MLP neurons of a small language model. Each row is named by its layer, matrix (up: input weights) and neuron, and shows model dimensions 128-255. Each number is 128 + 32 x the weight over its row's rms, rounded and kept within 0 to 255.
After each neuron's rows, "fires after" lists the tokens most often just before its 100 highest values on Wikipedia text that the model never trained on. A number after a token or word is its count.

L6.up1179 [134 126  92 161 128 117 110 152 156 137  98 173 162 178  77 124 131 135 132  77 156  68 131 122 191 123  81 116  81 113 109 138 203 106  70  87  99 148  72  88 137  99 103 128 114 122  65 167  70 153 120 180 144 155  93 104 171  96 199  77 136 117 147 172 138 120 104 108 109  82  55 129 169 118 140 150 133 157 108 167 136  77 127 150 127 120  98 150 146 136 125 122 176 128 168 154  99 133  85 136  70 161 112 111 101 131 169 137 100 101 139 109 125 106 113 163 173 134 102 147  86 138 118 137 162 157 120 172]
fires after: " H" 15, " d" 11, " s" 10, "k" 5, " S" 5, " m" 4

L5.up768 [ 91 187  84 204 114  30 116 102  89 102 164 110  69 107 117 129 179 139 176 124 134 191 110 118 133 151 148 138 149  85 128 154 124 134 214 146 128 141 149 184 102 104  92 100  92 177 133 113 150 103 132  88 151  99 129  61 145 106 126  65 116  66 129 147  87 123 149 145  98 121  93 171 172  92 170 118 148  77 142 161 116 138 161 115 156 152 134 117 115 129 125 149 149 145 151 122 135  71 122 155 147  85 152 152 155 114  63 168 154 156 128 149 157  75 117 139 103 146 126 103 166 131 120 121 149 183 139 120]
fires after: " s" 18, " a" 12, "s" 11, "a" 9, "A" 8, " " 7

L5.up824 [157 143 151 111 157  79 149 136 172 154 155 145 167  73 146 175 138 195 121 113  92 184 155 107 137  64 157 155 146 150  74 128  69 140 100 174 130 137 106 135  93  56 162 121  92 131 124  82 122 152 158 112 150 202 193 114 111 153 183 118 141 107 117 156 150 105 145  87 130 105 129  80 140 120 138 146 127 147 108 178 159 104 158 144 105  63  83 148 137 105 137 173 108 163 162  92 100 133 140 134  94 214 133  98 108 174 134 137 141 131 112 175 181 121 119 100 113 170 146 110 137 129 144 208 104 166 160 132]
fires after: " w" 32, " bro" 12, "th" 8, " J" 8, "an" 7

L5.up1389 [164 163  85 120 161 139 180  89 133 141 149  92  56 113 104 120 125 157 173 181 105 102 101  69 165 133 118 142 119 156 125 167  98 132 163 144 129 130 138 131 132 106  98 140 122 132 142 116 153 125 121 160 157  94 131 131 129 164 143  98 114 181 164  88 104 135 198 195  47 125 118 122 107  85 146 155 123 162 128  95 126 182 121 125  88 101 121 146  70  88 110 179  98 100 104  83 152 141 158 189 132 143 100 142 107 149 115 102  87 138  84 153 104 149 136 123  41 114 105  93 131 151 114 134 145 115 113  98]
fires after: " S" 22, " B" 15, " K" 7, "S" 5, "u" 4

L5.up1004 [174  91 123 146   9 138 132 140 135 128 101 180 120 128 127  89  86 116 167 114 124 144 122 113 118 104  96 185 100  95 155 130 154 165 125 151  82 129  83 121 103 118 135 148 150 125  87 134  82 134 143  95 103 124 111 127 151 121 196 125 169  85 140 118 128 163  90 102 150  81 181 140 128  95  91 105  99 155 149  83 123 125 180 123 157 207 101  48 195 134 169 137 134 165 101 134 166 133 127 129  88 157 119 161  74 101 184 198 215  98 114 129  37 129 117 121 136 100 148 155 108 132 111 116 115 164  98 155]
fires after: " B" 30, "b" 9, "B" 8, "ate" 5, " comp" 5

L5.up1401 [128 121 138 173 124 128 121 183 169  66  85 184 101  42 171 103  75 138 111 143 134 155 123  98 108 122 112 109 129 125 145 124 129 151 151  85 119 164 129 180 148 100  77 117 146 142  98 144 117 174 140  80 110 127 110 108 103 118 145 130 157 146 186 198 121 142 132  75  97 148 145  66 133 132 124 182 126 155 170 117  56 149 131 131 155  90 151 100 144 135 147  91 152  71  98 147 150 143 126 118 114 156 162 145 140 131 164 188 173 158 176  70 142 168 107 126 197 112 154 151 160  79 147 186 160 122  87 142]
fires after: "\n" 53, "ite" 4

L5.up490 [ 95  94  94  83 170  75  90 123 146 139 121 161 129 137 103 116 170 187 146 139 134  99 156 122  98 181 117 160 168 119 108  98 203 139 138 126  77  98 138 155 135 119 125 163  97 135 110  88  91 161  95 120 138 161 153 140 139 149 113 111  99 112 109  86 111 135  63 110  79 137 145 136 122 164 155 104  59 158 163 182  75 117 129 141  82 109 178 160 112 148 127 105 132 142  87 162 175 157 149  88 114  78 130 104 126 145 119 134 130 138 102  97 116 144 146  65 152 109 134  97  89  84 191 138 124 144 140 133]
fires after: " y" 18, " w" 7, " le" 7, " g" 7, " Y" 7, "l" 4

L6.up1049 [178  82 164 147 120 175 163 130 144 185  91 132 147 153  94 148 207 200 143 172 136 109 184 137 159 106  71 158  89  98 102 151 107 127 103 101 100 154 137 183  69 172 164 131 152 153 120 131 161 138  98 144 162 144 111 127 154 220 173 157 122 124 135 135 136 148 126 132 103 144 115 182 166 157 126 180 112 155 112 140  88 186 114 121 105 160 145 103 121 122 138 122 152 106 139 182 170 129 177 100  93  60 107 141 108 136 151 139 137 125 141 147  77 138 168  67 180 174 139  89  98 166  99 193 113 122 152 156]
fires after: " l" 22, " c" 16, "'" 6, "-" 5, " ret" 4

L6.up1146 [149 107 114 183 114 104 148 138 192 175 124 128 139  86 133  85 134 115 116 123 170 149 112 118 166 125  87 171 156 130 109 121 191 114 153 132 160 106 107 120  68 158 189 148 169  73 127 176 116 135 170 125 194 172 135  96 150 195 151 126 130  78 130  67 170  96 115 140  83 147  95 108 132  90 135  76 114 142 121 104  69 133 110  99 126 129 152  98 102 100 137 137 113 139  91  99 117 189  98 127 126 170  92 162 116 141 129 114 168 108 140  79 182 151 103 115 130 112 153 171 132 137 125 130 128 132 118 166]
fires after: " S" 21, "u" 17, "i" 7, " N" 7, " K" 4

L5.up1491 [194  77 114 120 102 141 117 101 184 188 109 108 140 141  55 151 178 104 151 105 120  89  71 151  59 192  92  84 144 106 166 172 191 139 148 137 167 194  94 119 143 138 159 141 166  85 136 116 156 132 130 125 124  93  99 154 161 141 161 161 130 156 155 121 151 138 150 189 161 131 161 141  98 114  97 143 113 145 136 163 161 140 149 122 137 171 150 136 111 132 104 153 137 140 160 115 141  94 149 132 187 149 152 120 167 110  87 101  75 116  87 116 180  43 169 148  93 151 122  98 134 150 171  86 180  32 124 150]
fires after: " n" 24, "in" 9, "it" 8, " inc" 7, "id" 7, "as" 6

L5.up858 [144  60 130  98 139 113 126 110 107 101 156 105  94  82  68 115 116 145 140 153 156 153 143 121 162 148 154 152 166  89 188 106 114 158 111 110 108 100 126 147 193 135 132 110 132 130 129 157 117 120 151 203 139 174  78 176  91 123 173 177 133 123 110  95 122 152 137 135 151 119 160 110 116 119  99 177 122 117 142 137 142 172 171 125 113 115  76  95  46  90 140 114 110 155 153 160 195 106 175 145 153 154 122 156 145 170 111  96  96 132 138 191  71 115  85  94 182 141 123 108 124 108 134 141  94  97 135 113]
fires after: "|" 35, " Rep" 7, "he" 4, " Party" 4

L6.up1104 [127 103 126 140  93 116 106 128 170 104 168  98  92 176 102  97 151 153 168 103 114 151 134 100 111 114 119 115  84 168 110  94  50  69  99 132 111 116 162 158 102 101 155  98  93 111 199  80  65  86 124 129 111 121 115  65 117 157 103 122 114 126 130 105 164 136 174 103  90  99 110 120 156  91 164 162 155 119 104 132 194 158 146 150 115 113 151 135 201  90 126 143 121 168 115 119 135 176  65 127 178 104 129  76 156 140 165 105 149  95  89 149 175 152  55 114 158 120 151 132 209 168 103  96 100 150 130 112]
fires after: " St" 15, " the" 13, " st" 10, " t" 8, " E" 5

L5.up486 [148  96  90  76 140 151  85 167  75 120 104 162 137 173 124  66  79 116 126 125 179 114 125 155 125  63 172 110 138 108 126 113 125 136 162 100 121  99 122 152 139 119 125 144 173 125  87 152 123 127 115 179 109 138 170  90 123 155 154 154 195 159  89 123 113 166 125 117  98  95  60 114 150  90  88 123 108 148 130 138 132 115 110 145 162  87 120 104 165 135 160 129 137 160  87 153 178 148 129 146 107 152 149  83 179 111  95 102 152  75 198  90 173 137 107 129 128 103 163 183  51 148 144  90 134 138 107  85]
fires after: "." 26, "\n" 25, " H" 12, " B" 4

L6.up887 [ 81 111 132 119 227 124 130 136 190  75 117 148 128 170 128 158 115 131 161 153 116 137 109  83 143 143 155 111 147 120 174 132 103 110 143 110  81 140 132 165 168  86 140 103  95 143 132  95 139  54  55 170 116 116 128 111 132 131 100 148 105  94 198  76 123 128 100  63 131 153 111 114 135 120 164 125 118 148 128 147 137 131 105 112 140 108 108  96 162 142  84  85 118  63  85 168 115 144  62 131 107 160 150 136 142 125 114 134  55 138 122 125  92  68 148  24 145 103 115 121 146 120 118 152  15 157 126 117]
fires after: " pro" 17, " St" 12, " st" 9, "in" 5, "gram" 5, "vi" 4

L5.up929 [137 126  58 151 140 168 144  92 132 155 113  94 147 103 116 110  99 163 191 103 134 169 172 143  83 117 135 142 110 102  96 151 143 142 113 125 159  94  78 215 110 174 133  74 115 119 158 175 208 189 126 138 133 136 162  72  96 158 105 158  93 126 118  85  78 177 157 150 109 136  82 170 147 147 126 128 146 144 135 179  90 159 150 159 128 142  87  90  89 190 124 104 140 191 120 143 121 133  97 113 133 158 166 209 150 142 128 108 133 182 130  68 134 166 167  92 139  98 167 147  79 108  90 156 143 122  73  85]
fires after: " H" 18, "," 11, " h" 10, "th" 10, " with" 4

L5.up76 [136  90 106  23 209  97  74 121 125 110 119 156 105  93 168 123 172  98 136 122  67 110 134 117 160  99 122 165  96  99 144 169 103 123 105  89 128 110 124  99 141 114 149 110 138 141 132 139 130 157 199 125 122 129 103  97 150 103  87 144 193 154 134  70 124 135 112 180 150 110 118 164 108 101 131  99 162 126 130 115 101 120  90 174 137 215 182 148 139 163 139 171 124 175 158 172 126  92 135 146 201  99 138 151 182 171 155 183 111 133  79  98 129 136 118  98 127 161 113 116 105 163 147 145 109 155 173 109]
fires after: " P" 18, " Pro" 9, " O" 7, " he" 7, " Con" 5, " o" 5

L5.up819 [189  90  78  91  81 185 129 135 117  72 101 136 134  79 147 103 137 136 157 153 191 156 133 126 126 138 145 108 143 138  99 184 126 148 166  86 131 109  97 112 114 134 174  96 146 143 200 119 123  95  96 111 107 131  94 158 118 144 156 153  99  94 119  86 138 113 225  97 140 103 103 115 119 163 112 146 188 115 100 118 173 143 126 149  82 119 124 111 129 137 111 156  96 178 120 140  74 150 127 143  99 108 129 110  94 129 113 130  79 140 146 137 178 119 116 150  81 109  46  89 172  90  80 155 162 150 107  96]
fires after: " m" 19, " M" 7, " ch" 6, " S" 6, " s" 6, " \"" 6

L5.up898 [117  93 125 184 104 103 105  79 146 119 113 142  80 135 106 136  95  89 134 115 203 137 161 116 216 101 171 147 141 120 166 163 111 140 216 133 158 116 139 159 106  64 108  80 103 144 158 119 169 134 147 139 137 124 145 134  79 142 165 155 174  88 165 165 106 120 151 127 122 146 181  71 125 186 169 147 142 118 121 148 132 169 138 122 169  84 127 152  74 111 155 157 123 125 136 168 117 121 177 155 117 105 159 118 134 161 157 123 145 120 101 127 149 109 116 117 123  95 106 130 157 126 147  36 114 185  68  80]
fires after: "\n" 89

L6.up284 [167 103 154 128 100 121 108 143 112  85 139 123 122 161 143 142  82 139 137  99 134  90  63 132 152 111  81  93  84 147 180 138  76 171 132 102 148 119 152  92 147  48 197 159 108 162 140 115  64 112  80 140 124 125 147  97 129 150 137 142  91 127 153  20 149 168 121  62 105 101 113 130  96  97 101 138 185 127 126 121 116 101  81  48 137 140 157  92 166 150 179 147 110  43  95 201 124  83 135  88 198 146 147 115  77 146 129 192 152  72  88 103 136 131  66 147 120 119 105 127 132 186 183 128 149 115 159 117]
fires after: " L" 15, "l" 12, " comp" 11, " app" 10, " t" 6, "ab" 5

L5.up192 [ 97 124 114 152 123 110 135 125  55  91  48  82 119 155 171 165 115 179 174  71 167  65 144 146 136  92 125 118 135 137  95 108 146 137 161 107 115 152 148 152 161 102  71 103 153 138 103 166 179  93 131 185 125 164 109 151 143 139 161 146 107 147 138 171 159 160  98 159 177 140 127  71 176 139  85 105 167 175 100 135 180 175 110 149  98 153 151  92  92  96 116 170 103  65 132 151 117 110 137 166  83 153 113 185 163 159 197 158 120 166  65 150 103  97  99 111 138  75 135 144 108 173 248 121 154 152  54 136]
fires after: " l" 18, " ear" 14, "ar" 10, "l" 6, "ix" 5

L6.up273 [113  80 180 148 145 174 164 152 123 187 181 108 142 152 140 171 129 135 173 132 130 111 157 105 126 132 124 146 165 155 149 131 154  94 133 122 135  96 121 122 132  95 110 137 110 118  88  98 113 115  99 121 101 185 124 166 121 166 161 146 131 168 137 119 134 124 190 125 131 156 105 164 108  63 170 198 138 155 179  64 139 166 112 108 160 132 180  74 136 151 134 143 113 122  82 116 153 176 143  83 120 181 140 136 118 157 133 156 170 128 140  63 193 180 114 144 189  93  64 113 108  61 118 171 161 184 116 105]
fires after: "\n" 50, " the" 15, " b" 11, " The" 5, " T" 5

L5.up317 [149  90 161 163 122 139 110 118 134 100 132 178 164 188 119 149 111 161 152 147 124 103  79 112 112 126 122 113 164  96 140 133 107 131 187 125 126 143 128 215 106  47 182  93  87 131  71  85 137 174 153 115 123 182 190 140  85 126 150 105 123  80 168 154  89  95  79  73  91 136  92 140 109 143 162 116 181 171 133 153 131  98  91 127 150 121 132 149 123 148 179 113 139 115  57 134 154 157 132 113 107 140 103 147 113 127  67 116 132 141 157 140  83  87 126 100 119 121  59 104  94 134 125 122 196 140 154 158]
fires after: "\n" 74, " J" 5

L6.up809 [127 126 166  77 126 105 173 121 134 188 121 100 155 106 140 146  90 125  90 185 163  92  33  92 121 148 131 152 148 144 149 149 120 101 168 148  48 153  77 128 101 127 174 180  77 161 170 101 147  96 118 107 113 162 145 106  87 152  80 158 133 181  89 100 180 122 137 110 111 148 163  68 128 129 115 136 121  82 134 183  68 158 101 156 153 162 114 125 131  98  72 139 175  68 184 130  79 175 146  80 214 118 160 154 154 123 179 127 101 164 121 156 151 127  73 106 156  63 103 145 174 171 163 106  82 175 108 125]
fires after: " comp" 22, "p" 13, "gan" 8, " pro" 6, " al" 6, " In" 4

L5.up205 [190 130 175 170 107 115 113 128 106 140 100 111 101 118 175 125 166  94 141 113 120 127  87 119 141 110  80 132 121 168 149 161 145 102 123 180 126 132 158 133 131  84 117 133 103 174 152 138 190  96  62 124  84 181 105  96 151 145 130 157 179 154 155 102  82 159 133 114 154 114  70 170 115 149 133 159 190 135 113 150 124 123 152 117  97  67 160 118  97  57 131 165 128  73  80 117 131 140 190 141 156 108 126 135  79 138 111  80  63  86 127 125  97 129 148 137 115  88 142 158  78 135 114 163 141  98 153 119]
fires after: " f" 30, "f" 10, " int" 5, " St" 4, " st" 4

L5.up1426 [146 145 116 148 140 103 180 143 129  98  97 117  80 117 106  34 131  90 169 141 149 177 111 108 118 139 138  92  99  97  95 163 157 115 150 163 173 129  91 112 191 143 138 107 118  65 165 107 144 135 135 114 134  84 167 134 169 118  25 132 117 140 125 173  93 134  93 213 154 109 182 106 156 168 126 130 100 166 137  50 142 118 142 157 201 113 180 210 105 141 136 102 119 132 127 145 151  84 140 108 131  92  75 166 130  91 150 138  90 124  93 130  99  95 144 119 106 190 107  75 126 112 111 117 163 124 117 182]
fires after: " to" 29, " se" 10, " e" 6, "o" 5, " T" 4

L5.up1154 [122 157  54 104  83 131 133 164 122 131  98 136 105 101 141 128 113  87 205 101 161 128 147  82 123 118 167 191 194 134  96  89 101 102 124 173  81 143 139 170 100 135 147 191 167 168 119 111 144 181 150 123 204 102 145 162 109 143  93 156 131 144 137 151 144 171 113 145 109 134 114 109 125 126  52  63 141  98 187 147 147 158 149 121 120  84  97  95 145 144 134 144 134  92 157 162  65 151 201 117 148  92  96 116 127 148  42 109 114 195  94 147 114  49 219 102 152 140 107 130 170 149 118  99  75 161 110 168]
fires after: "o" 26, "a" 20, " " 7, "ne" 4

L5.up645 [149 187 106 120 108 169 140 140 107  60 113 172  71 153 155 119  89  89 153 100 196 110  52 114  92 126 128 128 114 142 110 107 157 128  29 116 121 167 166 140 142 167 116 142  47 116 128 149 168 147 143 128 115 124 143 158  65 104 148  57 121 150  81  64 139 106 155 172 153  84 109 110 107 138 119 148 151 157  99 151 113  60 144 169  95 107 136 105 147  74 120 106 144 198 185 154 112 133 163 114 171 142 146 164 202 133 160  68  81 147 144 156 137 116 194 117  83 145 189 149 142 101 126 180 140 161 134 122]
fires after: " m" 18, " M" 13, " am" 11, " c" 10, "h" 7

L5.up112 [181  94  72  92 165  90 113 129 212  85 143 125 140 134  38 100 130 108 116 104 120 105 125 121 108 112 110 150 136 166 101 131 124 126 154 135 149 150 158 200 171 146 147 114 108  84 157 139 114 145  99 127 118 100 181 168 155  91 130  62 137 192  99 103 107 128 145 148 124 144 101 143 148 139 167 102 128 160 163 161 112 120  91 125 169 141  92  80 135 133  88 107 135 143  96 167 135 118 187 131  96 175 141 109 135  66 104 147 125 136  97  92 142 106 150 144 147  99  95 178 139 172 179 153 151 102 177 128]
fires after: "le" 27, " rec" 8, "st" 6, "C" 5, "ec" 4, "ill" 4

L5.up868 [133 118 164 138 145 159 137  89 116  85 158 177 158 134 106 169 154 190 163 181 158 124 131  82 110 160 104 211 127 131 188 153 124 164 125 120 140 152  90 110 141  47 141 128  73 139 161  80 109 173 138 129 129 135  80 136 146  84 166 150 218 167 128 134 189 127 117  89 105 127 168 106 151 206 199 129 180 130 151  90 142 114 126 158  84 164  88  57 158 113 106 139 130 112 131 164  99 121 110 117  94 109 170 140  97  78 137  94 174 157 141 114 140 152 128 118 150 177  75  98 141 104 101 114 161 178 114 146]
fires after: "\n" 59, " was" 5

L5.up245 [142 110 175  88 126 103 139 137 124 154 160 141  82 166 134 120 105 155 117  79 155 117 170 116 128 119 171 171  84 163 134 126 126 124 148 119  80 138 169 110 153 116  64 181 113 104  81  92 125 170 212 174 175 185 126 109 100  95  92 120 144 142 169 111 118 190 165 128  88 177 128 120 149 114 123 133 103 120 164 131 111  65 131  68  87 115  46 189 131  92 128 136 145 130 122 155  49 163 120 105 142 128 107 154  49 115 154 109 108  86 184 103  97 206 129 156  97 103  98 145 127 151  99 101 137  94 155 108]
fires after: "or" 13, " C" 11, "urr" 8, " Cl" 7, " P" 7, "end" 6

L5.up963 [134 134  85 140  88 194 209 163 103 114 150  99 184 128 123 178  83 126 146 105 148  39  81 127 131 150 153 139 150 128 122 106 112 160 160 141 150 123 179 135  50 112 118 149 128 123 143 111 172  98 136 104 124 163 133 147 149 107  60 174 121 203 175 136 168 106 164 130 202  87  76 120 126 104 113 223  73 164 171 157 115 148 136 153 138 140 134 118 155 139 128 166 163 206 113  59  90  88 122 114 116 155 134 102  77 117 157  87 175 145 123 159 119 152 114  74  83 151 142  98 136  93 143 193  81 109 154 140]
fires after: " M" 46, " 0" 17, " 1" 5, "M" 4, "|" 4

L5.up181 [156  32 160 163 115 102  55  91 112  83 124 146 121 103 114 137 172 178 138 126 133 143 126 162 130 126  92 139 146 105 100 148 127 167 107 141 100  88 193  93 107 106 165 144 103 115 194 108 128  84 140 121 141 136 150 192 112 103 146 163 161  79 165  95 123 116 178 149 145 182 192 107 125 141 142 152  73  62 129 111 118 169 146 129 177  97 114 120 117  84 180 190 124  86 187 114 166 137 117 139 114 138 148 173 105 115 112 142  96 131 216  87  68 131 206 121 171 147 149 163 112 118  90  92 128 159 184 152]
fires after: "b" 25, "g" 18, "ib" 10, " r" 8, "all" 7, "en" 5

L5.up1484 [124 165 109  76 126  93  94  80 114 109  60 221 172 150  95 148  93 132 131  87 113 150  82  92 122 104  94 107  83 132 182 120  93 116 141 111  94  86  83  64 139 166 108 142  99 116 156 118 138 130 128 118  98 155 183 134 114 155 164 130 179 154 118 128 176 120 121 133 142  92  97 121 152 140 136 131 169 130 165 189 172 148 124 158 103 155 106 137 115 100 110 133 166 190 101 122  91  83 116 180 143 130  56 171 154 146  86 171 183 133 168  94  82 119 147 129  91 185  55 125 137  95 163 125 145 113 111 102]
fires after: " d" 17, " w" 11, " in" 9, " " 6, "l" 6, " D" 5

L5.up405 [111  96 147 229 188 122 167  84 172 107 161 144 111  63 171 167 140  97 144 197 104 159 103  39 140 122 100  83 142 118 205 145  98 124 123 113 141 111 113 138 109 172 181  70  91 140 183 109 122 108 136 105 141 111 136 188  44 117 134 164 141 153 105 164 118  94 119 148 124 133  85 105 105 102 186 158 124 145 146  68 129 158 160 107 157 148  92 157 137 150 124 187 124 159 130 113 101 125 149 102  80 168 137 126  81 130  92 128 113 170 157 101  70 155  72  95 101 145 122 142  99  93 155  85 128 165 127 149]
fires after: " The" 23, "owever" 10, "l" 7, " the" 6, "p" 6, "s" 5

L6.up637 [131 145  87  98 128  94 113 180  97  99 141  87 123 100 167 109  84 182 143 109 131 125  94 145 138 158 107 169 136 102  97 137  92 135 156 123 178  71  73 179 137 142 115 129 118 128 173 119 125 125 154 137 158  75 187 117 141 113 150  69 100 125 135  95 126 138 102 121 193 131 104  99 133 193  99 170 102 176 151 103 126 145 149 119 162 132  98  92  90  86 142 124 142  50 128 131  66 151 160 134 121 192  94 101  92 111 172  79 132 130 167 145 116 151 125 109 128 161 102  78 163 105 158 102 214 134 133 148]
fires after: " M" 29, " was" 8, " and" 5, "ton" 5, "M" 4

L6.up358 [ 81 192  91  83 114 100 115 137 138 123 140 129  58  66 176 127 139  91 138 127 116 122 113  88 131 137 121 130  16 154 109 180 151 188 114 122 156 143 121 114 134 106 106 145  89 136 122 184 141 150 162 180 171 109 170 128 200 174  99  69 113 125 135  98 160 104 134 131 106 124 129  99 141 120 125 105 130 129 118 168  81 108 128 151 111 147 171  96 131 143 104 120 141 107 103  91 127 149  81 125 126 158 127 156 146  85  69  74  90  98  93 134 124 145 112 121 153 150 149 119 140 116 126 112  73 142 151  90]
fires after: " S" 21, " M" 9, " l" 8, "v" 6, " D" 6

L5.up1434 [123 137  76 131 134 111  61 123 105 118  76 162 111  87 129 101 123 153 148 107 152 145  49 130 116 106  80 125 140 109 175 153 110 183  79 113  78 141 133 129 125 113 107  91 157 185 120  95 128 113 162 106 133 191 110  76 148 141 163 123 113 197 190 187  79 127  69 145  91 118 133 231 209  79 150 180 137  87 134 123  90 117 107 140 168 111 127 115 123 109 172 133 131 130 159 124 136 107 113 110 157 120 125 166 144 102 211 108 157 157 102 138 159 121 128  98 176 156 160 110 115 142 128  91 171 146  76  74]
fires after: "b" 15, " H" 12, " J" 10, " B" 8, " K" 7

L6.up729 [110 144 149 140 147 160 164 172 136 138 159 177 100 171 125 154 131 103 149 106 105 170 127 169 103 110 133 161 152 197 150 129 126 130 126 103 102 139 105 102 144 159 146 108 139 152  85 120  79 129  89 120 175 111 190 153 143 108 150 159 151  67 118 124  97 101 151 184 153  98 119 158 165 191 156 103 164 115 138 113 118 139 163 177 186 187 113 107 199 139 133 135 105 147 137  98 162 140 159 162 176 140  95 178 105 141  89 133  80 129 149 124 135  73 124 123 156 192 181  96 113 100 187 146 145 120 166 103]
fires after: " L" 15, "o" 11, " se" 10, "er" 8, " pre" 5, " H" 5

L6.up742 [128  86 188 146 122 122  95  66 193  85 149 168 138 138 151 143 115 104 153 203 162 106 171 153 143  97  89 159 132 133 193  88 109 102 144 111 114 131 101  86 196 124 153 140 135 140 215 152 101 129 128 131 111  98 122 115 113 107 155 224 173 151 143 124 162 148 147 143  99 153 164 156 144  93 149 133 137 114 129 165 144 153  92  99 136  89 173 105 198 123 149  61 135 137 119 190  98 122 155 127 179 126 142 146 118 130 147 116  99 159 130 111 142 181 167 114 136 155 127 189  91  82 182 157 108  67 150 115]
fires after: "\n" 46, ".3" 4, ")" 4